config = dict(
    num_hidden_layers=16,
    hidden_size=512,
    num_attention_heads=8,
    num_key_value_heads=8,
    head_dim=64,
    intermediate_size=2048,
    vocab_size=50257,
    hidden_act='swiglu',
    norm='rmsnorm',
    norm_place='pre',
    norm_eps=1e-05,
    positions='rope',
    rope_theta=11300.0,
    rope_fraction=1.0,
    qk_norm=False,
    attn_scale=0.125,
    bias='none',
    tie_word_embeddings=False,
    parallel_block=False,
    init='normal',
    init_std_qkv=0.0191,
    init_std_o=0.0,
    init_std_up=0.0191,
    init_std_down=0.0,
    optimizer='muon',
    learning_rate=0.0107,
    lr_mult_qkv=0.5,
    lr_mult_down=1.5,
    beta1=0.95,
    lr_head=0.00414,
    max_grad_norm=1.0,
    warmup_steps=200,
    schedule='wsd',
    decay_fraction=1.0,
    decay_shape='linear',
    final_lr_fraction=0.1,
    batch_tokens=131072,
    max_seq_len=512,
    doc_mask=True,
    train_tokens=742900000,
    max_steps=5668,
    dataset='wikipedia_en',
)
MLP neurons of a small language model. Each row is named by its layer, matrix (gate and up: input weights) and neuron, and shows model dimensions 341-511. Each number is 500 + 40 x the weight over its row's rms, rounded and kept within 0 to 999. Numbers have three digits each. A neuron's up and down rows have the sign that makes its largest values positive.
A block is one neuron, or neurons of one layer that tend to fire together. After each block is what it responds to, as a language model described it from the Wikipedia text at the highest values.

L4.gate241:536464527535567428500516502557539497463500516472487513554492457499529447497453491499491537461451445562525495525462536506514489492552526587448493501556518574547413507556507553433466569514515456470515446502525530433531465413511448518493481435449520483471498504511425504523511482489493512481537513500557528513552435517524474466489488560517508514450584479519521535505518521530467520531519542459559507474567497555481540532477513556606497525570510464473519530556518458458530458540464470434457488576494485491480513516504
L4.up241:484508451440465462467510484457492466507536480501486568525486548455512484521480506504508506518423540490592429474522460575524452510405487498524485511522455487574498548500495526573462456505542505462551522519424498494471443481513472483472467493478466517543448524454470469444499486563509518480497424484510508505481501545462502453586551570526488493511512528511412427529467600522477489517483589588517469494524496550497453519432548534516547511496563498530519437548541494539457490559579487510569473428544492479424470521530
Responds to: Biography birth parenthesis

L2.gate102:460450590521452493528433526473450472572502532485506504564460544464525439508500469443495445508579438544465455500473496510565502539486426508496481470537470454503471455451475419556494428574480456538499440468477543523495547466571507558500488472451467513556461528546500569526414510551522429491473504482486434455569439453431550490429508521543483433476512469531469485480480466515492512438459481556564413485459520410520434490469533499525462512518443550535451500524516480480488447514500437543502507546476484503551424518537
L2.up102:484534533474495439587471523434450475489501487464503478558547499442440428495531458410420500529526507551488465532445479521514501489520447444510586503472533518525445480468535475527518521515492526483490517444435497481480533442518441467460508458452443468505454525535521512557398489505437507496556407472528538532533525488513521527520577481548501517509513457530466454463541550554535460600413454438493486435454489537536454528561523492449484541530483418560567549575476532470504458528500457471532534513485546495461445504570
L2.gate348:501457489481536513458381488475552543520509505505447507520538591440504457520529472407410443520567461489503410483584554548520508518457507495492479444450435533473543499493457611518536498462465535531486527507579501487545543507479523528497536512525528502483500449452443492480455544463496492477524428500471570513613541497515457479449529514508489469514536595564483513474540499433440500486521467515494474434450563468476444501480512480448561562563497537514569527492527455556482498531484529485509483512477481437501509497486
L2.up348:509481509453524529447425519465532547493515483481457481547549569417482433532462537410417425501537484512479398507590515584507508507500554494513528453453471575478545505465468585538519509482449521541453495445551505506542584498480493531504542513521474476470543513457461588481418560468488535512527428474479559528542496466532472467449510505495452447528468561596476533449564518442426499506553494478515511482448543485458440496487517501466521507544480564505563586477541458557503485551506467470470447531508489440524521485521
L2.gate356:456550530523524547464465440515458475531451427545541454485590508449512482490476483521466437518531562521481435442479507540483412559453541494455524504505484522473552478462469458485469477536454488498528477590459466534546528500476541506490478514475537423432477523516569557507513474407503545503463416452485435500470423474434491424514433435483554530472532515536514504480559443490507424462560524503524505565469561510537521521498460536518522528564470532515516480522487482612565485533499441505636465552557478525460502515418
L2.up356:487512545491464487503546518519438522514409472557556393489445570547574420574488481495486464448481482492494537512528477493552466533552584486410493459528484583492522449500556446467515446445542408442524448541455487509474522526445504501539567524486547424496513544539479594532497498504487475507486519485450472541448519506531449510472464411530503558501475495541436512496534525512469487498553481541509451554523506421479521533519488467570489557566482503436530447508511549555502475490493528450515547507491520469490554473497
L2.gate400:541520527481491502389440445537558504428485419460497551468568497550532440555516465511485534397437510517498496444512526497480548426512484547503452435586496574461421549477486516484487507518499441492456457441445488530526515493480415525442523525548503475567445429548511531553575560458484532478433481487519546534500523462461527518436507457532462467534517540435502484520522497534454605413519482554499494496414529508466491472521439442459482564517430577513469504518520501496513520536556540488599464466530447487524512444521
L2.up400:500502533499469457425544511555466504491495485494510498529564517514489437556546399478540492490520430562519539491559545543511535531524526492472471541557478523509506529526448473573518485508506422477460476477443530481542554506498416554497533509472440548571464462499518598512528464416496491520532452423537489529499582540463495488494508454558446468522504544498531512468500440501465545519533458496484553568456537509462424484549497483493541491497447549508438496573475528489533517483509542462598462417402470476510561499483
L2.gate1216:448496494552471496481423515526574548488422479455484468572456486435570556527456427534552510463446497480501447518487538538453594451556489447584516482536495458523535500520478477537479472531476506487489454515534542562564566525461404534504532427542483489480507541507575537480554560447465516593497518482488481565493475518544486510481496498528562455539513584495425557516525519489535508482576571545538465497555543478463526492547489484453533487482533505514458509520507468489472532488495442528537553573547448419447477502571
L2.up1216:431464495517468508508495483522529578599507501484473521527471514445464564507386495506480519465471503507508481526500526536455544450498499542522520474547478445496525513498525561501429501498485464560485498479561560475492496534488477518489588443524496535438534539511510500564431511481429527481501580478450498558452470514541454485517468482515492465521533559436529515506498582465506489539422571423519567426476469470534516545441514586422577547463518438530472518508550428517508533505537482537516518496506492480503485492510
L2.gate1437:583473464496519529555554594547530490543473474400485494479503449558450450477501518525518414480514546537481509459499577498409423530538526479463475496466519495389495530537428556570514525526467553499513515558532524555528504560528526489484419503566521482485566381523478482574446539424488460491479478465546477469461528510521478468490527511455556500528503470570519566553549541466499557482497511522479491416534484546552573483458552506559562526555571580486438507543509482466530495509518472550550492468499516478488435505508
L2.up1437:491519509463483417473454540617528455502431547504491538515472525569591526478549503520509528523529478516420505483516585543485537472474589488453528482503504541486522487517526488572544510524564472495487500464525447540525545504478488442423511489515516497517471498560530530507558494518561580476528503460402538530514504520461448475505573453530572465555531432422499501516481428450507508463626550514552473521491504427539495484535531568537553498469527459474491517480535511487535471503484517551518483520536515597488515453523
L2.gate1500:496508511554511482507441497560492507480539454541503431447483525462510401477501551441445439494543514532457502517495555530559473508529506480496491500518517471518543464471477430458531469432417561505478456513476568489508541493536517447466497536488527510537459513579519490543496545510518450416478470495555490457473488446467481498497477483471464438524461542474512491484571532473469478437499482479491486585532521503476518546446507488484426542509593470533458485471518437554514483457533457477582459535488458475521464416467
L2.up1500:466453490530475478487493509473501453462551518449475565452496489530397516410487465448526448444574487479548485552429563564534511497415477494493561507555516538530477461521494515512447496537478462486510489517555473438527540469439573505499542493454467505426476583440515479552411458489507559557512519513488493494452514588453527495429490488529500517492544509563506528488528567492421495517541504487484454415517486474455563468479499459541617445542480499457529613453477478479441514565504443492459527509507508438432463502489
L2.gate1560:470514475488482518435519478428488550613540475476474449520533506462503465514441508572430443554472464537486480535477496525524498505435456478522518504470532458493472398555511531577525515512522479415512522523487523502484550508560474487513534484537482511515549469462419540396478509506413491504558511506370514507467542503556473519580496548516454477464505532503523471523471522471415501535454517478535512476480538508483471544477562467493519477498516525534459541599602442456508518538506518463474473475503482492554492491523
L2.up1560:566502543479437506498428513475442521425599547457483504513497547506537472515454451424475521449510431531475504530456566541522489546483476461528525544490479495553552513523531477511485531477462513456525504418485545525528543490585440493496486476519508459492500472534484559494517516509415512486514538478534587465514439448572534489513507471499494536514487509557459522517530454536465526515495504510477443511510519504517449471451509573503468558558447521488505564532528452530521435567457479456522463556552477486519523470532
Responds to: Personal name starts

L4.gate594:524531471566551507488541566506559534501503474441473497484473440453499512531513473509464541478517455492541477500514521530521521497517501498526476495468536527491548505487431542505514494465498473481475446508504494501528514525510553454452525448511465479497515491514571497491466546525500520449517575517538500503517459505507543496438554484525473445507509500473492499462499514504471568538553433572391428556421574502504500521465542561484533544483482559517473466518535464496479509525459471519472485511484484465488507521485
L4.up594:507475437537485483527554540464544487500530508489530487506407544391490494507552487486465531507495478486508538517511514512561547476452432514477517539517429491470496506504442425477494510469462442568497454530530447534491441430433495507509493537530487459530539516491479510532463570450430480489457544530490558421479532499536496539441522525470439503515473476472544466520498532440419565483534526480421434454514502561521545470472516511467514492428456513510465587476522466547479423511494493473455503526487516484503485434475
Responds to: Start of proper names

L11.gate454:527461538492483522542544479506454449514505487473498506471496487567535497513488549505525523405469468487508508511525484513522509455447476443449453500502433476461513477438479445530512462444515476482500413474541530514513466534418524512496493474474517510479508529473524457547493511511495541427502459458546479530415511519462520549546591513475401469582502501547528464462521496504475473512489552560503497501589450455514481483495535556459568476513544546476570482526585509555481432451559445572447509510554523525431483502561
L11.up454:533476511465480450498513438490583529507512403457534439463476419474517493541512444501604538545473474470527452488515448534510419469523529510469449480494513500414463556485481561432495478499640537482508482532468511456554548552514517536575472525515464454434450530463458530538542542498459508467539526461547477564470528490392494428462476557488469445464472532520498514449615454478521512525493458499497532418491482480503539432521478549504536538511577512450524588451519466557548452526485499496545492522549491548534527539509
L11.gate845:522556548475509485443551501445541474535503435615523490529527475513501472548491435540457428477491523499594470520534472485435483446495451483534464512535411502431549525466507497521568524525547529453505466477506457476458495494524454523481501535548535561494457457504478493484563499414561582574561534529554496500542494442483531477434418542459425473423564491544560429565525437515512523493509528533499448464506508503525501430512522543452510471532487494473497463523494530492484449533476498529530454471505468514526502513447
L11.up845:547568531529474524488605556515490425524573491468449512530518534474494488494496489501469518524537482475499510507505539504507489490520448553471492416502383565485528554514512494416526529457442473435536436473463526503441557451545463477529499531448533533492436446414434520475544506417503498554553479506532533432514510468503545485541426540487489437428509483501560441535483517548446488534475523462486444496398487523509505494430568475471492441512442558509519467490538498570551423490517553493475555485511500552439525500460
L11.gate1128:486462460492559559469563432504474405468442521495530542481520518539546535530507380463437559493531502522599516467540544524505487466537446497482441438536504442520525483508436479495470538461478571384536434478496517563457511463502546457545546542565484461459537557509475552489539506480574490538523482498504467494488446521479494530508501462491519552487542496589579470495538513523543583504476451400486524463441511523535458537469511502471488499523527471501444556489521474472509474519470444518500505474510495546500462412480
L11.up1128:505524521524511479470518543475489413508467505452452559535453527534414555518484521557475530470509592418481482426565486541461470502463553504583527446465473457574468450541524505513485525456467555483517472484474488498474511460463480528481453489490469569532465515460466498480502531461525496503482410491469503468487514545521562559436531539454538513448440561508516556542481478507578526492494485531502463488516578651458534447445501568473401533498503560522448505505475472473509520548457483515542481571505529445422519474480
L11.gate1226:531440522514462540393456524489469482480486442543493528486509446518567503516413561500497558476536524452492483508521537513538459498428496450480426500528523442546456509493514462487487445464511459547445466517465469485527549530493552483437542527502541525386540518429527413478512526554528519509437424462498505468501562432463463540516486555499451557578487489550456441463475484429483513452473526446542517531574538490467487513523504418483575514479556482496465488466540583520533488417458504480511503560445470457490442554508
L11.up1226:471508430575490491468528477551429419528492533441484476561379474545609480518448550468510519495521445433472493522584420459518477505482465526491487481541526480510495515556586457493443531522472455456557427436543486493464502471461505546553553460487500503524461485495535545491531491537538522492591529512485490470526531516505427418527461500592489454594459472533498545498509523535526468456506518496484473484493508526525500454518468494490507430502515556543550545510553447534517554513435468486514463435446527450566539538502
L11.gate1326:533533522468432506470484440398452559489476455429507497501467491523524516503500459522525628524527507440474501490425454562485515497478517519536482471441446516491418537508533478545449450431462499557524480552505430535515446556528546447445450522483513452485497519476448528504516508475490523443458546463555487492537504510556502550481581494463462501481574532444470521419489521493480485544497493533471557448534453424455495509501401521460455489557573478511528472531554489506431483403481559525484492503492442516496557555484
L11.up1326:547504642531493511486466568551485545493497536459489526570412489573504531483542503530498558511558522494478540553450512520531489592480518463480498535515513487548481458427478454456491501472466501484487498464509541517465497518498421499519496495397492453538499533512467400463521528550386441555530529522462541556521465386468533478429508516516556519499426507480524507438492480527469483494480473519491531478580479508480557475504461508417487474513540515567477456611529589511448508462505540537501578521496524517488474563472
L11.gate1656:475489543502456492464539479512432474496569434499458564519443554553515488451423511551485527488479526504523524540556503488504462495558517512502491531428482520504532488546543468482505546600480499499544496449591550609564533579450475479502590535556513500491503520470474530521507482563555466453526489525477415510565454474576479526545497494537481516505533494505416527492509576529518421498487558537505511513476448465531505444523503580530604582481551505544468583552482501547542471495475561563482481530445498481505463574463
L11.up1656:474495435466526546444550521469535547499582498449528518440461497467482521471480510495563514551520467459412403590495500445478436516498507465457465540477511494454523530539528462542463439493469436539481449469472550473568528511487478498453498544489527536537538497505496489472445413565492495528480519481500517543544514460555506462491523498534448541555533476506505477524481526524498470405526492473523491433514499447506481458508577521521522445522546483470389513521514523471444536519486482523453570464535474530543478560545
L11.gate1829:453512502606530473533489527472515457468558492370490490479551471510437495481502555452458431450554527550491500500482541534482498517444449486518545480510484465458502476467529474425523509511531503581559483560578467384496457529596608429478453544541497512500549521502488508476517468515526494480417541552599479556458501441419469447439594531432495505454526490514460480498485492456434422442449474508526480404538416483533531469527550510471499497519445517462481500488513544520514466517573495511525413536512504552546481431477
L11.up1829:491520533521550485466568525432430461477528576553527508545547498481482524515529553475520412530488458490531454467573415537504516468573497427488508525473501505510489435509399496486516538471493544511475553455503510455469478472473522492463472423566464480473534488478448498508498426575405477530442477495548542504466532491479511474444497500522563484514530493480470544530508498492486546498479472471507510526526483462497500516517435502488467519531531542504526480513486475539496494533553489562506508536565487421516520637544
L11.gate1925:512444540477483448487596426559545464535444406470457498488558558546519484489493604441540498530530544539537556458465489478494459461471515442534565451545494443546551508478542533494500557518486469485440466462458490483440464486391537454506557476498457505479463497438519522497483483538557527542499489437502473540579435506424492494521513515422507508524471470447520504501479550531578485512543532496536512476519462547507468514545483462518473459529515554494516541499520535506509507474558470441513481482530495517441429529462
L11.up1925:497430489520472520542504469523568550521537519499526555466575514523495444443511549511498490494521486484495473483506515503554485555512415490422490410481611550530527432473510526428546575569530499570549553571515565501481462459514508533548550522509517459515457489527507479499479429508463516467445461514547510500557456563393492473541486486498479480478473489519481503492443512561492559593447531512525512505548511542496441488469505560532471489514464470502466509491503489506582454465494550545490533512492458443449463551571
Responds to: Bio dates and table separators

L2.gate107:454490450456529507509511538535511471482502587520471475438554510493456417526481477543477504478500453531440450531554518555468491462537385481475486544486517549606445538520511480551473482519481463432559438572479471468508505433491497426423457492507545514544514456500517527545520475479507488505532465529591458477503541488477526488430470518427466487437530516476502477522552542548499525420563442490564502444477496516495484444441498459544431501485491528544484528484518555542491542558438453540504488413498513450488455524586
L2.up107:478415497537428397510514518509504490481564470524499419530555524447425438512479496546460543520470470507474483468518538507574489528559416568499582503429438502560455499505491566545487523470465524497541483600504439502510472486474510506473477518515574488538479470541500522473467484508551446467542477491563526488450597543523486529481462541487492553537571428468509516553484522467420527455560492499490482516610435453509539472436396517507554535474470484478561474551519507468592493590522471512492427482485501427528441569496
L2.gate215:493496508611523473561463542480487534511483503528514548521519428573489473497469482422510539513454572513473516492552506519467544510531516423454469463488502482486472435527492418566414494466531471503534522559554501580489501444577488548490495491590501494517458448457549578464469486505489463604496566531558466484447460476484569569519435537495560560511533505524451515505525492495474564551498493493538433507554461477542488444506528531477512510443511456453423498478469515515459476545545500473464489470511534491503503427506
L2.up215:529527493535470509497542476505473482572435505527468536462496393450559503472506442538472548498513562505512547518503501457483454528524539527532433481520448457525440514556442482531502492438495510464461456572530497550519451526517508457528513507579536487512484489433471477529524501502540438507488473467514480515418500494435506527517461507533495519460510510422521455489517479487451527528537546507484497530532515514551447502546471532453482533451504461466485476551529448495502468482544512440522446459520574546476527466430
L2.gate238:451510513483529537501520602499557538520563544526443534523540521474525447474463524514473531506541453516505526464504526518475495580490476469451445475523558538492429526539537493451522533460494482460471420477519498585501542559448506496514449518571547482527469555472547544511466588489452512558485478502480453555502500520466448485443474528461514523452510468489439527518549523532505576542588533461544518500504505472566532523435472540426472491486496468495536402462509464552512509546468496436494471500533474482497472449477
L2.up238:499541538539508518527514451548502507478493535477468523450495482443447390496468457520468509511567480479483496458482509460509461520472511485397466506496491572489435489493460531441524507514489484523519466515522508561566515566459506440546473480544480479512468556492495550470459563502466492508498480514496477504500470507469459514559469455486476549487503513491466534488600470460483525561475532486552489552519451504536535478400485550477531492517493449525469408530430469517540515569467575444546451468468532481485546443517
L2.gate320:521422496441543466501501499497540491509552511506402458489505485449499459535562495499486487505446466515463415508499459458583481522452512523473504498417508510498571546557539557494520508524547499445527549506533485493470512524552503520452522567557480500565502539501446607616550600488548509516432501454501448544536444571491543452487513457521518511494485472526467487491480444500529501517452510454445512499559485463523472475484457559517493480550554543490537481530522491496541446507461522440509518516489476459452516420509
L2.up320:510419527461492498514546552456512468477528489505442519464509486431504468558577461520444446454428495462462449458500516526532473500496518496443552525457447572491520448578545530437522494535541513462502496504538502431512543539560545435521524501523450583525529446544451572443514549519486504511503448542510493555477469522487480485544460537491515538470471484529513518466516470424496495484417495473449488525533493524498491480468504550540502444568543538466463493541502479461498468487467502507445559540498443465402448430457
L2.gate334:515596438563543508443493491469510526455437537518435503551510515535508501434582500544514468480541511532519498516542486452496480522518432512456476501455484531498467517494533483575484567531549535530460537499555525485484452560521507525479488551552510457578501527433487471505462513553502453475469520532561487514524485532442528487494547539490530520538530446519437504460465553498426601446459395526495475465476507530529475527492497530522467463520484431477509544438465472494531545503524534448485451549547501442502521476506
L2.up334:528494481478528488498451548466543495423541548481467522466529464553458510467488481506550509499461493468512503485473448458556513546467514468485531496534502468477455499523536546521478450556499503490521504488480550535522544546474469499478531475483543444567567490494592460487510454512536442510468480488472413503530474442470479545439490445479507457530483516481589535604548479591479507505489491524550442451529536536507445573479437462390550430438492526441421455515477541529578489503531475569490454472482540453519496564442
L2.gate827:536427476538435527448541555541578447486520529493487457582511542536483486455494482498460399515561447487466456524530451519552569528422474524525495410487508532419467582502446447533522505476497551529487529495552509549493541535450523570515584543504441483479460546527533560478489528457540438524500490502547513511525542464563464513557491480472544477480487502603488472558431434505460478461475541541468526511533461521523493496451459470526469456480586455452513462470548483440558562575458511547474563479553461543457483439452
L2.up827:443462482518551524472540478500549500543474414450501542457482492475498495517522466491408435529469477499497513443507487502509506525485486519488426447521572492470495503514446400571507482482552497549421499491502472562478540536549499463552500488495510529470444486489499543435440523500434514469503460463493556479484492554525511508525458391483547540544470490520517586573450505460486391505490496532527531541554464493543469488486464507481427496504576481429523493498437506519424497520437525606479500505452476521477480577519
L2.gate1180:487556557507511500415493474528552500501509496469439454520542501505493513401521484544464557475532506580485467513577499522505486503473451506485556483444452515439451534521519536381417514526528478537447505539496462497570503579523431520466559542501516500486560493470484469487557470479443586498479498486567447534519439459516520559458482441482507571503505489469466502495528521520427567484482550421529442520470432543488410481479488470494484496523577483498470471463508444497449521526509543539431482431545461511466488485428
L2.up1180:443533491548555492445459481521516454433502541504478477508566522499465481514584512585476532591432559451504507506504516536477563511491498535529533557491486485543490517471470569406558516509505463510533525564459464479544546506497501511525480505543500500473590504405534532531485497474493600555452543480548481516502505496510515482462469501594543500521494502511457510483479470518451578528530468455443452479534408465527533457488512538526512479488491417472471465470520431468469514443433519484517548527579458460527554467527
L2.gate1705:533592555441511502526534495529505420476601503527481473506583554520453489462524493507577445549432543448502481484538520501537487476551553505476519496490467537476458446537518529451506515454586558511616465513481539514507466550493541452465516499569466484505496483513540476507463476497544497485535466513513480530488518514518521450551487553513467488493470510474396525474461517521499427519511468491502480480471439530540509531548492537470465489498518521515485501493490512416483517407537463523515553528478441494465483467548
L2.up1705:486509526427470547477459535447495495466561418552473473513498572483441492463541505506554484462453477507533455504490466550548498503509564471483460452486477523493507481470496505437564485463515566490470503492471520507519509509566493458448461492518476456533510441448506480565549527459552455537540444520476503539522557532532439548565439529559489486482505458450440558470439446538567508477544442536492572473435505453510527462504539492495502527509517457463491540549507522453531511485543508468476542574514494460513435468452
Responds to: Birth markers in biographies

L11.gate570:499525477508441540480542493442495483530571478486466515525448508475537480527464492447570516571549479509460432477526459547504475488474539431578540523491487505483579437430493548374433467498513541525485549517495536478490458524437507483498466541546479480481427559581592467568439504560537433452552524493415574525453486479511399540481502491501475455392543494479433490480504550459510428510467486477513508502514530513541490496514496512507545585526531550467529458535541510589560550491461451429507420524514554488574534479511
L11.up570:470472492538554500485506487491582428479522445465549515473494548449501528493552483472472488605552446451565506563468520508556496567547543457388503519462538410435552424552556479469503544496495466548437465594434519446520434459540517476491480500512531449544452525509554487590548438550564484446519520456458545536511543431569486514452453530476478426437490534523472471458536552533571471470491514429516540420558511484472445496455487461481545491549464505511472460477560475467513481576524481497516480454444525515552453531499
L11.gate646:519508540525526478554452425495510521497474475533549488511483448470531463458451499437562517513504536491511489525469482469453526542542550496476556528519541464488536525450426559449472448585460504500512561438550454430426538570523533564548532457556442470486547515555571476510446510448512509473461472505498541557517446525466524494505433500433486527507548548496518558437532506438495499522499494502466486449501459391429539472480558559525480469503488555507481519495510472479463533462474456566605489430465530507487447496616
L11.up646:522556443518549522530481464515465592451554500489540515540457527531526542502494517551504515596533506454443434489517562516464490486529536471476494489479488480463515477476485492517517480507546491569477529431550472426529544535531527559507511564485452471447530589496548535518469508536560570447566474590532483559442429528438507427512413451451517482479466527508470454525484470521443459505447465542455458519438522504515472489566553548506549555480568483525470470538498475494493516559506467512457551466478492588421471489573
L11.gate972:543524472460540510493509480543405507490448460525498503473512579470434467520485499528497534503545388438567493524510484479484465567459503504502450465533459473523456492503519524521569432515543488505470513474505558425575554495448551487461533499512516507472448567504487455498464559469546522516562481535493533535460533490506472543481493438526524519440505486467503556538531541441447492583474396591452489558490465561532452426509513506523606529511511569505492464467526515507463460450409496463482533473531461484395551502500
L11.up972:514404515569440469475557522461556526509504500574496554536467534484584497472521481522473464455514464520524514516560487479433476474473472488452554486536533473558559551502457527473474499482445453393510510502577492465462446519442472515561513504478418408492532495513464487477587488520446433494554508494524479564498518512440528577489515499475517539474483561481573474492498525516576514532479460492418440456465583497522500472511473516498486551509494534544484488519602512509531532476573565569491535535461462476484492502485
L11.gate981:500529551516489534496486439434440480491504561529462470573468534531491505489532507457538498514480495492496522562555399450542432549520529559491504531469447485488598572425554529528550526486464485474564549520484561488491513580491496549502473562540549471518521528500458521563500548436488451575487452495482505539580491533495415511501474511499504482546421554544468521456502538573454507552464532521512474534515473554503504440495519535504512505567513550504544495477477533464604479448479522498455430436522465438437498509409
L11.up981:448520509496431521468524517562464485500486513441569510430506491516469475538464539481531500504554474524485468519558548473533433525437561522542470490518533516486495446495480529498482414548480512532494512486437554444535504417461557529522548458504460409448509455536550541533490514512523433488527506406538477440454522492528453577539490491468448492527506409535516550540521449525531475435570485460528459427523470499433467552518521449458522505505516461472468502533442486505478515536440407566527464464583566466464540529511
L11.gate1017:538522490499518550511440532453485476478524489518530585530451490567612500515476524466451470527462528447560553511519603436515511473506510594436493508489568567407524487430513449552469534497487464516502523389473500539411510521481475452509492481483523485491469559541505577540510465581536501564469466491531520548484444482557484540517548404476519456545503493570427559519451431532549580524542411476475467511545479578494511503527517555452458515477500526524508406496456453457474446443505516502517454476515477493514504438478
L11.up1017:462517572530526523531493493511515426451473426545485455516464635467523531471509501516490516500532468444489434486458450486520474510512523518467465537565523532472567506499511475470523495463530506590503517415521497563490530527491535503496532492558494476487534514466489485563490493465492504582566497559532481442432513508538465519450514455447491580497552459493526513486531443490483474509524470515463484463550492544502488506533456506523490580534466504555538379459550539486534409524489414507432501487477520565448567463471
L11.gate1611:545494547485542496547477498464526493522462483546497452554559519514502506472421506523431499568575523428484513469519581595431531556465509456547471467501460454479486484450525500498564438451501484471457550465542549419479504537500567515586516473532459463477528488564510430571502540486555451513513506463475493581496445471522545555457535537470515532558526501496573500459513481546532466472518449503530514517554536497511468555516548550453484525535550485449462486503490520568493561555410478506549483448550525480582501526532
L11.up1611:486538577497556553510426474499475496520527466522504533476551554493452415505511483497531518449574491466529562440520560586485522468538544466556467512495512462484514492427466489526513550449501464513458565451523577554528549517485509485529537553465476450512526550546487491551568489445512456508557430436504480530547499479484484566545507495507570516449478520472581510470516435501504507511555520493538518567540434560575447514521487458507489486445501493544500542518494525428503533461437489443492429465458484548517550491495
L11.gate1813:477506520418540500489524552559532477513443465556476444519532489558549530517492517470470551508498488527569493480537527503423507518484541546565564478452555402564560553384480477467530505476509441560499535462558457467545472560533504542467505519530505430521544570530498536495513474528493504531523478515498563526494498534506522542475507457482546447487460510564432453501389557427400454498447553470487510503563467514474481497447441505488510600472510496454481522501645500457476473560489524476472554557507532531486534456518
L11.up1813:486581520396505478527547489587530455526538474495575548500489514504506528503452529573553611472527480454488566458527470507555492522505468517519445523512504488492564513462509561442427500505529502544601607457508507484482532506495512528529487489513547500555547489464529489497493493488421437463454492423480513538532479509608501538485509377465531433457474511521461503467481481475521500529557497561491491564607569495516499471487545428500545532461561518500458478535562539490471491529461478494470493516506502511424557517492
L11.gate2030:461573575547551521442465544503566517511544530498523492503548473501554539536504487457472586462528476549457479498518495508538561514522478488467558543490530543522524511487542553483520554563448466527484544560536534517474572477558541540465517495512518496544519479558531472516457504518452442538515544522520469498487469558485470522537537509486506543510498431486518467555495480542458454500497476478469525548500544539487499523459548444493504534502517538487558429468526518455499539510497507443562366491427481478488497500549
L11.up2030:444525485475530528519483511504500459549515559547500495505475512580507533481466433482500509492448495529401521531496465518521503558605492539490510551575492521424459511483534443527443459549431542507522535518458480560497454490514532532485410542497497556527536513469513511501463520462484451561606549518500535559522461519504478509524508500515557515563511479562504535531444499547499575482457440516464468494479485573607441497464446517486499541539493526530533444526437506532516511460419497485468506579444468508570477445527
Responds to: Person first names